{"head_dim": 32, "vocab_size": 23762, "activation": "tanh_gelu", "init_std_up": 0.0184, "weight_decay": 0.019, "decay_shape": "linear"}
MLP neurons of a small language model. Each row is named by its layer, matrix (up: input weights) and neuron, and shows model dimensions 128-255. Each number is 50 + 10 x the weight over its row's rms, rounded and kept within 0 to 99.
A block is one neuron, or neurons of one layer that tend to fire together. After each block is what it responds to, as a language model described it from the Wikipedia text at the highest values.

L2.up1081:53 49 30 45 42 50 50 53 40 50 53 45 57 56 71 54 41 37 56 49 47 37 50 53 33 49 53 52 58 50 50 32 38 47 43 62 51 46 34 76 41 54 50 70 49 52 50 17 49 57 62 34 52 49 52 71 50 50 80 55 50 35 36 59 52 51 40 36 52 49 59 56 55 41 52 44 27 52 50 50 60 56 48 51 41 53 55 57 49 39 64 45 41 53 49 34 60 71 56 60 46 51 56 55 43 43 54 71 56 57 53 48 52 48 45 48 45 52 56 55 61 45 47 55 52 50 51 32
L2.up1551:54 54 35 55 51 42 55 52 52 60 51 31 65 46 58 18 59 42 67 29 36 58 47 54 48 54 57 45 56 59 51 55 45 50 39 69 42 41 48 43 45 41 70 55 51 46 44 47 48 38 73 31 57 58 46 46 41 51 42 37 58 44 48 56 63 50 57 47 45 51 67 46 33 49 54 33 45 47 55 55 43 55 55 46 61 47 44 56 56 54 53 52 44 64 62 37 58 46 52 49 57 55 64 61 50 55 64 45 62 44 51 49 51 50 47 58 58 59 57 46 54 44 36 53 58 39 40 46
L2.up2838:64 56 39 52 48 48 63 56 49 54 58 49 64 49 36 33 45 57 50 36 29 53 43 47 33 44 36 56 57 56 62 55 44 36 61 48 50 50 44 53 49 38 64 43 48 42 55 33 53 48 58 63 42 41 58 43 69 45 70 44 73 40 51 39 64 49 54 54 52 56 68 39 41 49 45 38 43 56 46 49 65 52 35 47 56 66 37 34 59 55 47 55 46 49 48 36 56 56 50 62 57 47 57 66 68 38 59 50 54 35 50 67 48 34 60 41 53 65 48 46 57 44 43 58 39 51 32 60
L2.up3062:54 27 40 58 50 59 66 39 56 44 64 50 49 63 55 59 56 35 40 38 62 46 36 69 50 42 55 62 48 60 54 60 50 54 42 59 54 51 44 49 54 55 58 38 35 37 73 31 55 61 44 54 58 52 60 47 55 41 45 49 69 58 50 44 47 54 33 46 63 56 30 51 42 55 74 63 42 51 48 41 58 51 35 43 52 50 54 61 48 47 54 64 52 54 54 28 42 56 32 57 66 40 65 58 43 42 74 60 43 46 41 42 66 54 44 52 56 57 65 65 51 56 44 57 39 52 69 52
The word "on". The word or subword "on"/"On", especially sentence-initial before dates (On 24 January) and in "on the other hand", "on display", "held on"; also inside names (Onofre).

L4.up1492:54 72 43 62 48 64 64 49 47 43 50 44 65 36 67 31 59 35 55 35 49 44 47 57 40 39 51 59 32 44 37 39 47 57 49 33 31 50 55 47 43 42 29 62 44 58 47 35 38 65 44 46 43 35 64 42 42 39 51 34 50 66 40 51 49 42 69 53 63 64 44 59 48 56 39 52 51 45 61 49 67 58 38 48 60 61 40 56 44 69 44 49 56 56 49 51 38 46 68 76 59 58 55 50 61 51 57 54 60 61 50 59 45 33 46 48 62 73 50 35 43 47 60 44 61 37 43 49
L4.up1649:47 55 39 48 50 48 42 32 54 40 44 52 57 54 55 35 57 41 42 41 45 36 53 66 38 33 41 60 67 37 41 33 38 49 39 32 57 42 51 41 59 41 55 51 47 48 54 54 49 45 60 52 50 37 45 24 58 38 39 58 44 59 43 41 45 63 58 35 62 69 58 47 45 56 50 45 46 38 54 54 22 42 56 43 60 53 41 48 64 53 58 37 56 34 40 64 55 56 48 65 45 67 53 62 49 42 61 53 41 56 66 54 42 51 37 59 61 42 44 58 56 40 51 56 50 47 46 66
Predicate start after copula. First word or word-piece of a predicate right after was, is, be or were, as in was hard, was unaware, is perhaps most, very close.

L2.up254:36 42 47 46 55 43 61 32 46 32 52 45 63 57 53 57 45 44 46 68 66 59 41 44 50 38 55 30 53 56 39 33 49 43 53 50 64 41 48 69 63 64 41 58 55 59 53 52 51 57 58 44 39 24 41 49 41 61 46 48 50 53 62 34 59 54 51 53 46 46 62 57 43 55 57 51 56 61 52 30 60 44 67 60 25 42 63 56 51 56 32 35 28 43 49 63 68 52 56 49 71 46 60 42 52 54 31 45 41 47 31 55 62 43 55 43 41 36 42 48 49 52 44 46 48 61 42 34
L2.up1010:67 51 61 59 61 59 48 62 61 42 36 49 40 53 75 58 64 54 54 46 30 48 36 61 63 40 63 20 43 57 49 48 49 49 50 49 41 49 46 42 59 56 47 70 47 48 52 62 44 37 55 57 49 32 50 42 47 51 52 61 43 64 49 50 52 42 55 45 46 28 56 64 56 57 42 35 29 48 38 54 50 37 58 60 51 47 40 42 49 51 58 34 53 57 52 59 47 65 49 39 56 38 50 57 53 47 55 47 51 57 66 53 61 50 58 50 31 69 48 33 49 44 45 41 52 26 41 62
L2.up1204:56 49 62 33 46 26 55 41 47 54 45 48 50 49 73 29 48 49 44 41 63 71 41 44 42 47 62 47 51 63 38 40 45 61 37 59 35 54 59 42 39 55 52 59 49 53 48 39 55 52 50 60 54 38 56 35 53 42 44 63 39 59 63 51 44 53 45 38 62 52 56 68 42 63 44 35 56 55 65 44 49 54 59 67 33 55 55 43 41 54 47 58 66 45 45 38 44 45 57 35 63 53 52 62 44 71 62 44 57 34 66 48 59 55 65 51 64 45 42 68 40 52 47 39 83 43 44 64
L2.up2092:41 54 49 31 69 39 32 71 52 43 49 64 44 65 42 67 61 65 56 53 52 53 51 67 56 41 36 48 47 60 33 42 58 37 45 44 54 52 44 43 69 56 59 45 69 51 49 51 56 50 57 41 56 37 50 50 53 58 41 38 38 47 45 49 44 52 60 39 62 50 56 57 51 65 57 56 52 47 38 37 71 58 52 47 31 62 46 47 58 35 44 55 71 40 69 54 53 31 46 46 38 64 50 65 52 58 54 43 63 67 54 41 53 57 58 60 46 57 50 49 46 46 48 65 57 60 50 43
Verb after subject phrase. Fires on the main verb or auxiliary right after a long noun-phrase subject, mostly was, is, were, or a following not/be, e.g. "the series is", "the team was", "attendances were not".

L4.up386:52 64 74 43 62 41 50 55 57 78 59 47 50 43 61 54 37 26 63 87 58 44 51 46 64 51 72 43 48 53 45 33 63 47 39 38 41 39 54 31 43 54 39 71 49 61 54 35 52 40 52 39 50 57 64 44 52 37 31 40 58 69 55 47 51 58 50 49 40 61 56 39 26 64 40 44 64 49 51 65 53 44 57 51 50 36 42 50 62 50 40 45 61 61 59 33 58 54 40 56 50 50 54 42 39 64 50 39 39 44 70 43 53 35 50 59 56 62 55 42 47 66 47 64 52 55 52 58
L4.up1832:40 43 49 41 54 61 58 35 22 56 65 53 46 42 53 46 58 44 37 61 42 64 58 51 45 46 53 52 52 38 38 39 32 40 42 45 46 45 47 26 61 33 26 61 51 39 48 60 48 54 52 45 37 50 57 64 56 56 32 44 39 50 45 44 48 59 54 41 54 49 64 43 23 45 29 59 47 42 67 47 54 41 51 62 58 52 56 62 39 42 50 35 56 42 45 43 48 47 50 50 78 51 47 53 47 49 57 58 39 57 68 58 50 48 58 60 36 49 57 72 50 32 62 62 52 44 23 51
Word after copular verb. Adverbs or the copula itself right after a subject and was, is, were, are, such as was eventually, is not, were then, it was.

L4.up2529:42 46 44 46 66 31 59 39 50 38 41 39 55 51 57 34 59 56 62 51 36 75 39 53 58 39 43 54 71 37 48 45 46 49 55 51 50 48 48 67 44 51 55 53 60 54 64 67 55 33 33 40 41 52 55 33 53 53 65 46 50 56 46 55 45 55 42 66 50 59 34 38 48 35 43 51 38 49 25 48 57 37 52 56 44 31 60 57 61 39 48 42 49 31 50 60 46 37 66 48 39 45 53 59 46 55 39 45 51 57 52 50 48 61 52 56 48 59 52 42 30 46 47 61 60 53 49 55
L4.up2902:58 64 51 59 49 42 48 58 64 49 53 40 46 39 54 40 61 51 50 54 55 61 68 50 63 51 60 53 59 36 38 46 55 60 53 35 59 32 47 47 47 45 54 53 38 47 49 66 67 50 40 58 38 45 43 61 68 47 62 55 56 55 59 55 74 66 37 45 70 36 41 44 32 33 36 48 57 53 40 64 46 51 32 70 56 54 51 52 52 58 49 45 42 41 57 48 43 41 49 57 48 47 39 58 40 56 43 38 56 51 50 48 40 70 43 52 48 50 41 52 51 48 43 58 45 36 58 47
Token after "on". The word right after the preposition on, often opening a sentence: dates (On 12 May, on October 5), the (on the road), other in "on the other hand".

L3.up188:44 45 43 54 47 65 62 42 44 48 38 43 50 44 41 71 63 31 39 56 44 63 68 40 42 53 39 56 47 50 28 59 43 55 52 46 62 52 57 12 63 30 56 55 66 61 62 44 49 52 44 50 45 51 41 48 59 64 32 47 56 40 43 56 38 55 77 54 44 67 50 58 56 51 58 59 64 41 48 59 49 41 41 45 52 52 64 49 55 59 44 48 56 39 35 53 42 70 51 42 69 64 60 51 56 54 53 51 61 45 53 55 57 56 48 44 55 47 50 39 49 51 41 63 31 62 49 47
L3.up504:54 56 48 56 47 58 55 29 49 44 49 60 43 52 47 61 65 38 51 50 53 49 66 40 44 37 59 49 64 51 43 48 57 42 39 47 67 59 39 46 48 45 52 60 50 56 45 65 47 55 42 50 49 63 57 28 39 47 38 46 48 66 38 65 40 54 50 53 48 71 65 38 31 40 47 41 46 51 41 33 38 45 53 34 53 36 51 65 70 51 46 41 65 48 39 14 56 35 58 38 69 28 57 40 51 61 27 56 37 37 51 51 48 50 50 50 56 50 44 57 66 42 61 54 41 36 46 43
L3.up635:40 64 32 48 57 50 55 54 76 68 44 44 57 44 63 53 56 41 48 48 53 56 54 62 56 59 28 60 51 59 60 55 40 52 48 53 55 44 44 58 48 53 40 49 54 73 68 55 71 27 43 41 55 56 59 42 48 67 41 57 41 47 51 59 49 52 48 40 46 57 36 51 58 51 50 50 60 43 41 45 34 52 55 46 59 39 57 61 46 48 51 44 76 60 46 34 49 60 34 50 60 71 64 48 56 37 52 41 57 62 50 55 32 54 34 52 52 40 48 57 50 29 70 38 37 42 39 53
L3.up1140:42 52 53 52 58 57 60 51 54 62 60 60 45 54 39 50 73 39 50 60 51 49 55 44 42 46 53 49 61 55 59 43 39 40 39 47 62 28 58 63 37 47 46 61 50 51 51 49 55 45 30 58 43 62 42 48 43 40 55 43 62 49 38 28 62 60 45 57 53 65 42 44 25 59 21 59 49 25 42 47 65 39 70 40 46 27 56 52 54 45 45 58 73 45 44 35 46 37 39 59 63 46 43 49 54 37 36 50 54 35 58 55 45 48 52 44 56 48 58 57 45 54 66 63 47 62 61 53
L3.up1498:43 68 56 59 51 40 65 47 40 60 46 60 44 55 53 46 60 31 36 45 53 36 55 45 59 37 45 37 44 66 44 70 47 52 44 47 58 44 42 49 57 65 60 52 33 48 64 51 52 42 48 43 46 29 68 38 46 52 40 56 67 59 35 55 54 57 64 45 61 59 42 58 48 60 52 45 55 48 32 52 35 46 60 44 59 52 48 54 51 38 55 46 79 61 58 38 53 67 50 55 28 35 45 47 59 71 50 54 55 48 45 52 34 45 39 48 56 66 44 60 50 38 51 48 62 53 42 63
L3.up1549:50 71 29 55 39 55 59 40 60 70 43 48 60 68 37 47 48 32 55 61 54 66 67 27 39 44 53 64 55 53 32 44 47 61 59 45 43 50 60 63 45 47 50 57 47 47 36 60 43 49 35 29 57 43 58 49 33 66 59 60 44 60 43 41 52 33 52 48 55 39 40 46 53 37 40 62 44 38 35 45 56 35 45 37 68 47 54 52 52 31 53 61 67 52 41 50 47 52 42 51 44 50 64 47 69 38 61 55 40 47 52 57 63 47 35 59 43 59 40 66 45 43 63 50 59 61 50 34
L3.up1940:55 41 36 51 41 47 46 74 49 63 40 61 50 39 47 47 44 60 63 36 62 53 45 58 31 59 62 52 59 49 42 68 65 55 62 52 61 65 40 41 52 60 37 58 33 44 58 40 61 43 53 60 35 72 60 50 48 37 54 58 51 50 42 44 47 62 50 43 59 48 53 48 52 42 43 60 60 67 53 48 57 59 66 55 62 44 50 55 35 36 55 53 51 45 45 51 59 53 25 43 37 38 59 34 55 56 56 39 31 61 50 33 45 60 47 45 44 47 46 50 52 54 36 62 52 42 55 61
L3.up3070:54 43 49 57 48 53 47 43 50 51 43 58 54 40 40 55 54 44 40 54 65 49 44 42 42 53 57 66 34 53 24 41 68 46 44 37 49 59 53 43 53 67 48 44 46 45 56 49 51 42 44 46 54 44 63 33 44 63 40 50 57 54 51 41 24 38 66 36 47 45 60 53 46 40 43 53 50 61 52 54 41 70 50 44 53 54 42 50 43 54 47 54 51 41 66 57 59 39 56 25 53 51 47 52 46 33 49 43 45 48 64 64 38 51 36 55 26 24 48 41 75 47 59 55 49 40 37 56
Fixed-phrase continuation words. Function words completing set phrases, mostly after a negation, preposition or article: not yet, at least, cannot, if so, one of, well known, just east.

L2.up768:46 62 56 68 53 55 51 62 40 57 56 26 42 47 53 71 60 45 62 57 46 50 45 57 61 42 33 57 39 49 46 48 67 53 49 57 53 57 50 58 52 37 46 53 35 55 50 49 40 55 37 55 49 40 58 48 59 41 39 67 48 58 63 62 33 37 63 40 60 39 45 28 53 43 30 50 58 44 52 51 61 72 49 52 63 48 47 54 50 52 52 30 61 38 52 60 57 46 59 47 57 50 42 41 42 35 46 54 53 71 43 56 55 30 55 60 49 36 57 69 66 45 45 38 45 49 56 49
L2.up828:48 43 60 52 55 40 53 41 35 51 40 45 42 48 33 46 50 62 38 52 52 39 54 67 31 55 57 52 40 47 43 50 45 65 62 47 57 62 52 52 30 52 46 68 27 58 50 53 59 42 52 43 44 55 61 59 63 66 45 53 46 48 51 43 43 43 59 66 51 37 30 47 66 48 56 60 70 76 46 47 46 48 68 49 63 61 54 41 50 37 51 50 77 58 47 58 60 41 50 37 42 51 52 51 49 68 56 37 50 49 50 52 42 55 43 48 43 32 47 59 63 41 75 53 49 46 45 46
L2.up1621:42 60 57 57 59 48 59 51 50 43 43 38 36 60 43 60 53 27 48 57 52 52 45 58 39 44 50 57 52 47 46 49 49 60 55 39 60 52 64 48 32 52 41 60 58 40 41 57 58 50 54 38 45 31 66 42 40 65 48 61 40 52 65 56 17 48 52 56 48 45 34 45 54 43 42 34 45 54 43 51 54 42 58 36 54 55 52 49 77 55 46 44 57 38 47 55 46 45 47 58 59 77 54 38 56 79 47 48 49 45 44 57 49 53 48 49 29 35 52 59 49 41 60 58 47 53 54 49
L2.up1912:46 62 34 46 68 54 55 47 33 47 43 49 47 60 52 69 55 50 47 35 53 47 47 48 52 41 46 45 53 57 49 51 50 55 44 47 48 60 49 51 34 48 54 53 53 42 61 55 62 26 57 42 49 66 51 24 56 71 35 44 65 41 55 51 34 40 51 47 38 53 49 47 58 60 43 55 43 40 56 38 35 43 73 36 60 64 33 49 54 66 41 47 48 43 59 34 48 50 40 47 46 55 54 57 40 43 43 54 58 65 37 49 62 51 35 57 51 50 58 51 36 49 40 59 50 54 64 44
Modifiers after determiners. Adjectives and adverbs right after a determiner, possessive or "not", such as your true errand, the greatest, only distributed, not yet, the main, often inside quotations.

L3.up450:52 43 63 42 59 50 53 45 64 44 43 47 51 65 38 39 32 66 69 59 61 45 44 62 43 66 24 47 57 39 39 44 53 40 51 50 59 52 61 52 51 71 55 35 43 45 55 50 43 55 44 66 54 36 41 36 61 30 46 32 59 51 59 37 58 55 44 52 71 39 42 52 51 49 64 52 25 44 28 33 57 75 49 66 67 47 55 61 55 62 45 53 47 50 48 40 56 50 58 48 50 70 50 38 52 42 53 50 50 47 45 49 48 50 59 54 59 45 67 39 62 63 62 37 79 54 53 64
L3.up836:44 53 38 41 46 66 57 46 37 53 57 43 45 48 41 58 43 57 51 50 45 65 29 54 67 45 61 52 47 49 65 44 34 51 59 55 53 45 42 44 38 50 44 51 43 34 51 35 61 45 61 64 60 37 57 50 64 46 58 54 47 57 57 61 54 56 59 43 40 29 57 51 38 34 52 48 40 50 51 61 55 42 56 56 51 58 56 51 51 62 53 52 24 50 48 41 58 51 33 61 69 58 55 33 44 51 45 34 49 47 50 68 55 48 49 40 54 58 84 62 31 27 49 45 48 50 53 67
L3.up1489:37 51 54 57 38 26 41 46 41 56 56 48 59 79 56 44 66 61 52 47 56 67 45 62 55 69 43 42 34 59 40 51 69 39 44 56 47 53 35 61 45 60 55 50 54 62 43 36 36 45 36 59 51 55 81 55 48 59 33 54 45 53 64 57 54 48 54 59 61 47 39 43 50 57 60 37 43 50 61 58 39 44 48 46 45 45 41 47 59 60 29 48 46 69 71 52 53 61 45 46 55 44 42 54 36 30 47 56 39 55 57 34 68 54 55 51 54 49 50 62 61 47 40 31 56 53 52 50
L3.up1808:47 64 52 44 49 44 33 44 69 53 71 45 26 48 48 48 62 51 67 57 52 57 54 59 66 51 40 43 55 50 31 50 51 52 52 46 56 40 52 49 38 37 50 58 46 38 49 62 61 63 33 41 57 59 73 44 51 61 56 52 60 58 47 51 54 47 46 54 47 63 39 48 47 42 54 53 62 50 46 57 48 50 60 50 52 57 40 54 49 43 43 68 53 53 44 62 64 30 48 67 35 56 47 38 51 52 42 46 63 45 50 77 51 53 36 54 49 66 45 52 58 51 40 36 40 50 44 56
L3.up2245:42 41 53 41 56 39 67 66 39 43 45 50 61 56 59 31 46 45 60 42 47 55 57 54 55 61 59 10 53 26 53 37 44 32 46 61 64 41 51 41 51 48 40 47 65 51 53 32 61 50 58 65 43 49 52 69 41 42 64 36 55 50 50 46 66 60 47 39 42 50 42 47 51 42 55 36 64 42 40 47 54 45 40 52 60 53 51 45 52 51 54 43 49 43 44 45 59 54 55 64 33 44 63 38 58 48 46 34 51 59 65 43 63 37 59 48 65 43 60 51 50 53 48 43 59 38 60 47
L3.up2313:63 59 39 53 28 38 48 60 55 57 45 46 40 46 33 52 42 58 47 63 43 39 38 50 50 46 52 72 49 49 53 50 49 43 59 54 51 44 52 55 47 47 50 29 56 67 64 46 43 44 39 52 55 42 66 48 55 36 52 59 60 57 67 66 47 45 44 63 47 57 52 48 48 48 53 54 35 32 34 50 49 46 49 48 36 50 33 38 59 37 34 78 46 42 36 48 49 53 60 42 40 41 49 60 52 49 61 49 55 69 38 52 59 56 51 47 54 65 33 56 47 42 50 48 49 48 58 45
L3.up2674:53 43 59 36 66 40 51 68 45 51 54 64 59 44 80 45 48 47 54 54 34 35 64 54 60 48 56 69 50 57 43 47 46 69 54 58 44 59 40 42 59 63 41 37 51 60 45 46 42 57 52 53 44 56 62 40 51 44 49 50 45 52 57 45 35 59 34 61 76 54 54 46 52 57 44 57 48 36 52 36 65 57 39 42 53 58 50 71 58 64 34 44 47 46 41 50 57 40 50 51 48 44 42 41 69 46 51 42 53 36 62 56 63 47 47 34 55 56 70 46 45 40 62 54 54 40 34 45
L3.up2808:40 28 36 45 29 46 48 62 55 52 60 55 57 65 46 35 35 30 39 26 54 49 33 68 66 53 54 39 54 45 45 57 63 38 67 34 40 48 46 57 48 46 57 56 49 66 54 40 43 64 61 42 46 47 59 51 39 59 59 42 56 55 36 46 41 53 50 70 51 45 46 46 50 51 63 54 46 60 63 49 58 60 35 60 35 45 56 48 51 56 49 69 39 59 60 41 53 53 66 50 57 44 55 33 47 40 47 67 55 27 54 48 50 32 63 46 61 58 51 46 48 39 45 48 54 60 49 49
Prepositions after long names. Prepositions like on, for, in directly after a long proper name or noun phrase, often before a date: "Hospital on November", "Court for the".

L3.up74:48 60 56 47 46 44 44 79 56 48 47 52 39 57 50 54 49 64 36 57 43 46 34 52 38 31 62 65 42 46 45 42 44 36 58 23 59 60 54 35 48 49 56 27 48 31 38 58 57 52 19 60 57 50 46 53 39 36 55 52 48 47 63 43 37 59 59 63 47 54 50 47 54 44 40 52 52 58 58 37 52 46 52 57 54 59 37 48 36 41 49 61 19 43 54 33 56 54 64 52 41 38 53 74 33 32 62 65 47 59 34 55 54 40 46 32 51 61 47 63 54 61 61 55 38 48 43 59
L3.up421:44 63 71 62 58 37 51 55 50 40 59 50 55 73 63 44 32 56 37 58 36 49 50 37 54 52 35 51 54 41 32 55 39 59 48 49 49 56 51 34 51 55 43 49 50 47 49 48 60 43 56 43 32 46 58 39 63 60 33 29 47 48 46 50 38 58 40 38 55 57 43 49 28 51 35 43 27 62 56 66 48 38 52 44 55 48 47 63 41 52 40 60 60 51 63 41 29 55 57 36 63 40 49 57 43 45 43 58 46 49 53 47 46 46 42 73 46 61 32 37 44 28 45 47 52 37 59 26
L3.up1015:54 47 55 43 52 52 53 51 41 60 58 40 45 54 66 54 56 48 36 59 45 56 41 40 50 58 52 45 44 44 42 38 40 44 65 36 44 45 45 65 63 55 31 58 56 57 52 34 41 59 39 57 56 55 54 37 65 41 36 37 51 45 28 50 51 72 46 65 60 45 38 59 65 46 38 73 45 69 54 50 52 52 53 59 46 55 26 29 40 40 27 49 46 55 53 47 59 44 51 48 40 37 57 46 77 57 66 53 44 53 55 58 60 56 47 44 68 39 41 48 61 54 61 55 55 67 44 45
L3.up1028:58 59 46 43 52 52 39 49 58 52 59 39 53 51 56 51 49 32 49 54 54 62 38 30 59 49 71 39 41 48 41 57 55 36 45 50 51 43 48 45 53 50 48 38 48 51 54 45 40 40 39 68 55 41 66 49 49 46 45 52 56 64 83 43 55 59 39 57 34 44 60 47 67 36 63 38 56 54 39 32 59 46 70 44 31 45 46 51 58 34 31 63 40 46 42 32 62 66 78 39 57 52 49 65 62 67 75 47 35 40 34 57 52 29 41 32 48 50 47 57 30 49 54 62 48 42 59 50
L3.up1236:36 42 58 60 55 54 44 42 33 60 62 39 44 73 66 43 61 61 50 59 65 54 43 32 42 34 48 36 47 60 23 59 60 42 38 61 31 36 61 38 63 44 63 60 60 44 46 49 38 38 53 63 50 57 60 63 55 48 38 46 44 56 46 57 61 53 49 62 51 36 50 50 43 43 46 39 75 45 37 61 41 49 52 59 35 45 40 30 51 46 54 67 43 55 43 51 58 67 63 33 41 59 57 39 49 58 61 44 58 49 51 52 55 50 66 53 42 61 38 44 47 40 41 49 51 45 65 41
L3.up2213:31 58 49 46 56 46 52 58 33 55 33 59 47 40 38 63 55 61 48 45 43 63 30 55 58 61 52 38 65 46 42 56 49 24 50 71 52 32 51 44 46 45 58 67 48 47 53 60 46 32 48 53 60 51 60 68 32 43 38 64 44 46 46 59 36 64 48 44 54 20 40 57 59 55 57 49 58 63 36 43 39 47 67 42 34 58 49 59 25 38 45 48 53 45 37 52 41 55 64 40 48 42 61 50 58 53 64 45 49 39 48 53 55 56 55 26 65 40 60 64 34 53 47 61 45 50 44 63
L3.up2392:66 56 51 27 65 52 55 65 46 55 62 45 47 67 65 46 62 37 40 62 58 42 57 61 72 58 58 52 63 36 21 45 53 39 35 27 45 47 35 43 48 54 46 63 57 55 48 47 31 35 64 50 57 63 61 52 51 25 32 44 65 58 75 63 51 63 56 54 55 46 54 46 48 55 46 54 43 31 66 48 44 36 54 44 52 57 49 61 48 19 40 44 55 64 64 40 80 56 31 44 71 51 63 45 47 62 67 44 42 39 45 42 55 55 50 55 34 51 50 60 52 52 49 76 48 52 61 44
L3.up2980:36 42 57 42 66 59 43 50 21 56 76 52 50 53 45 52 46 53 42 68 52 53 56 49 62 36 40 56 70 48 19 36 31 47 35 56 46 50 55 26 59 44 37 44 39 47 56 58 53 51 55 55 43 37 65 57 40 42 32 46 52 65 36 60 75 49 49 56 55 52 61 31 52 52 40 38 48 61 46 49 54 39 37 71 36 48 42 71 36 43 40 56 60 58 67 53 38 49 47 52 34 59 61 57 37 38 50 41 54 57 48 39 64 48 33 43 51 47 48 50 51 50 49 56 45 60 58 53
Post-subject verb slot. Fires on the word right after a sentence's subject noun or pronoun, mostly was/were/been or adverbs like also, later, eventually, before the predicate.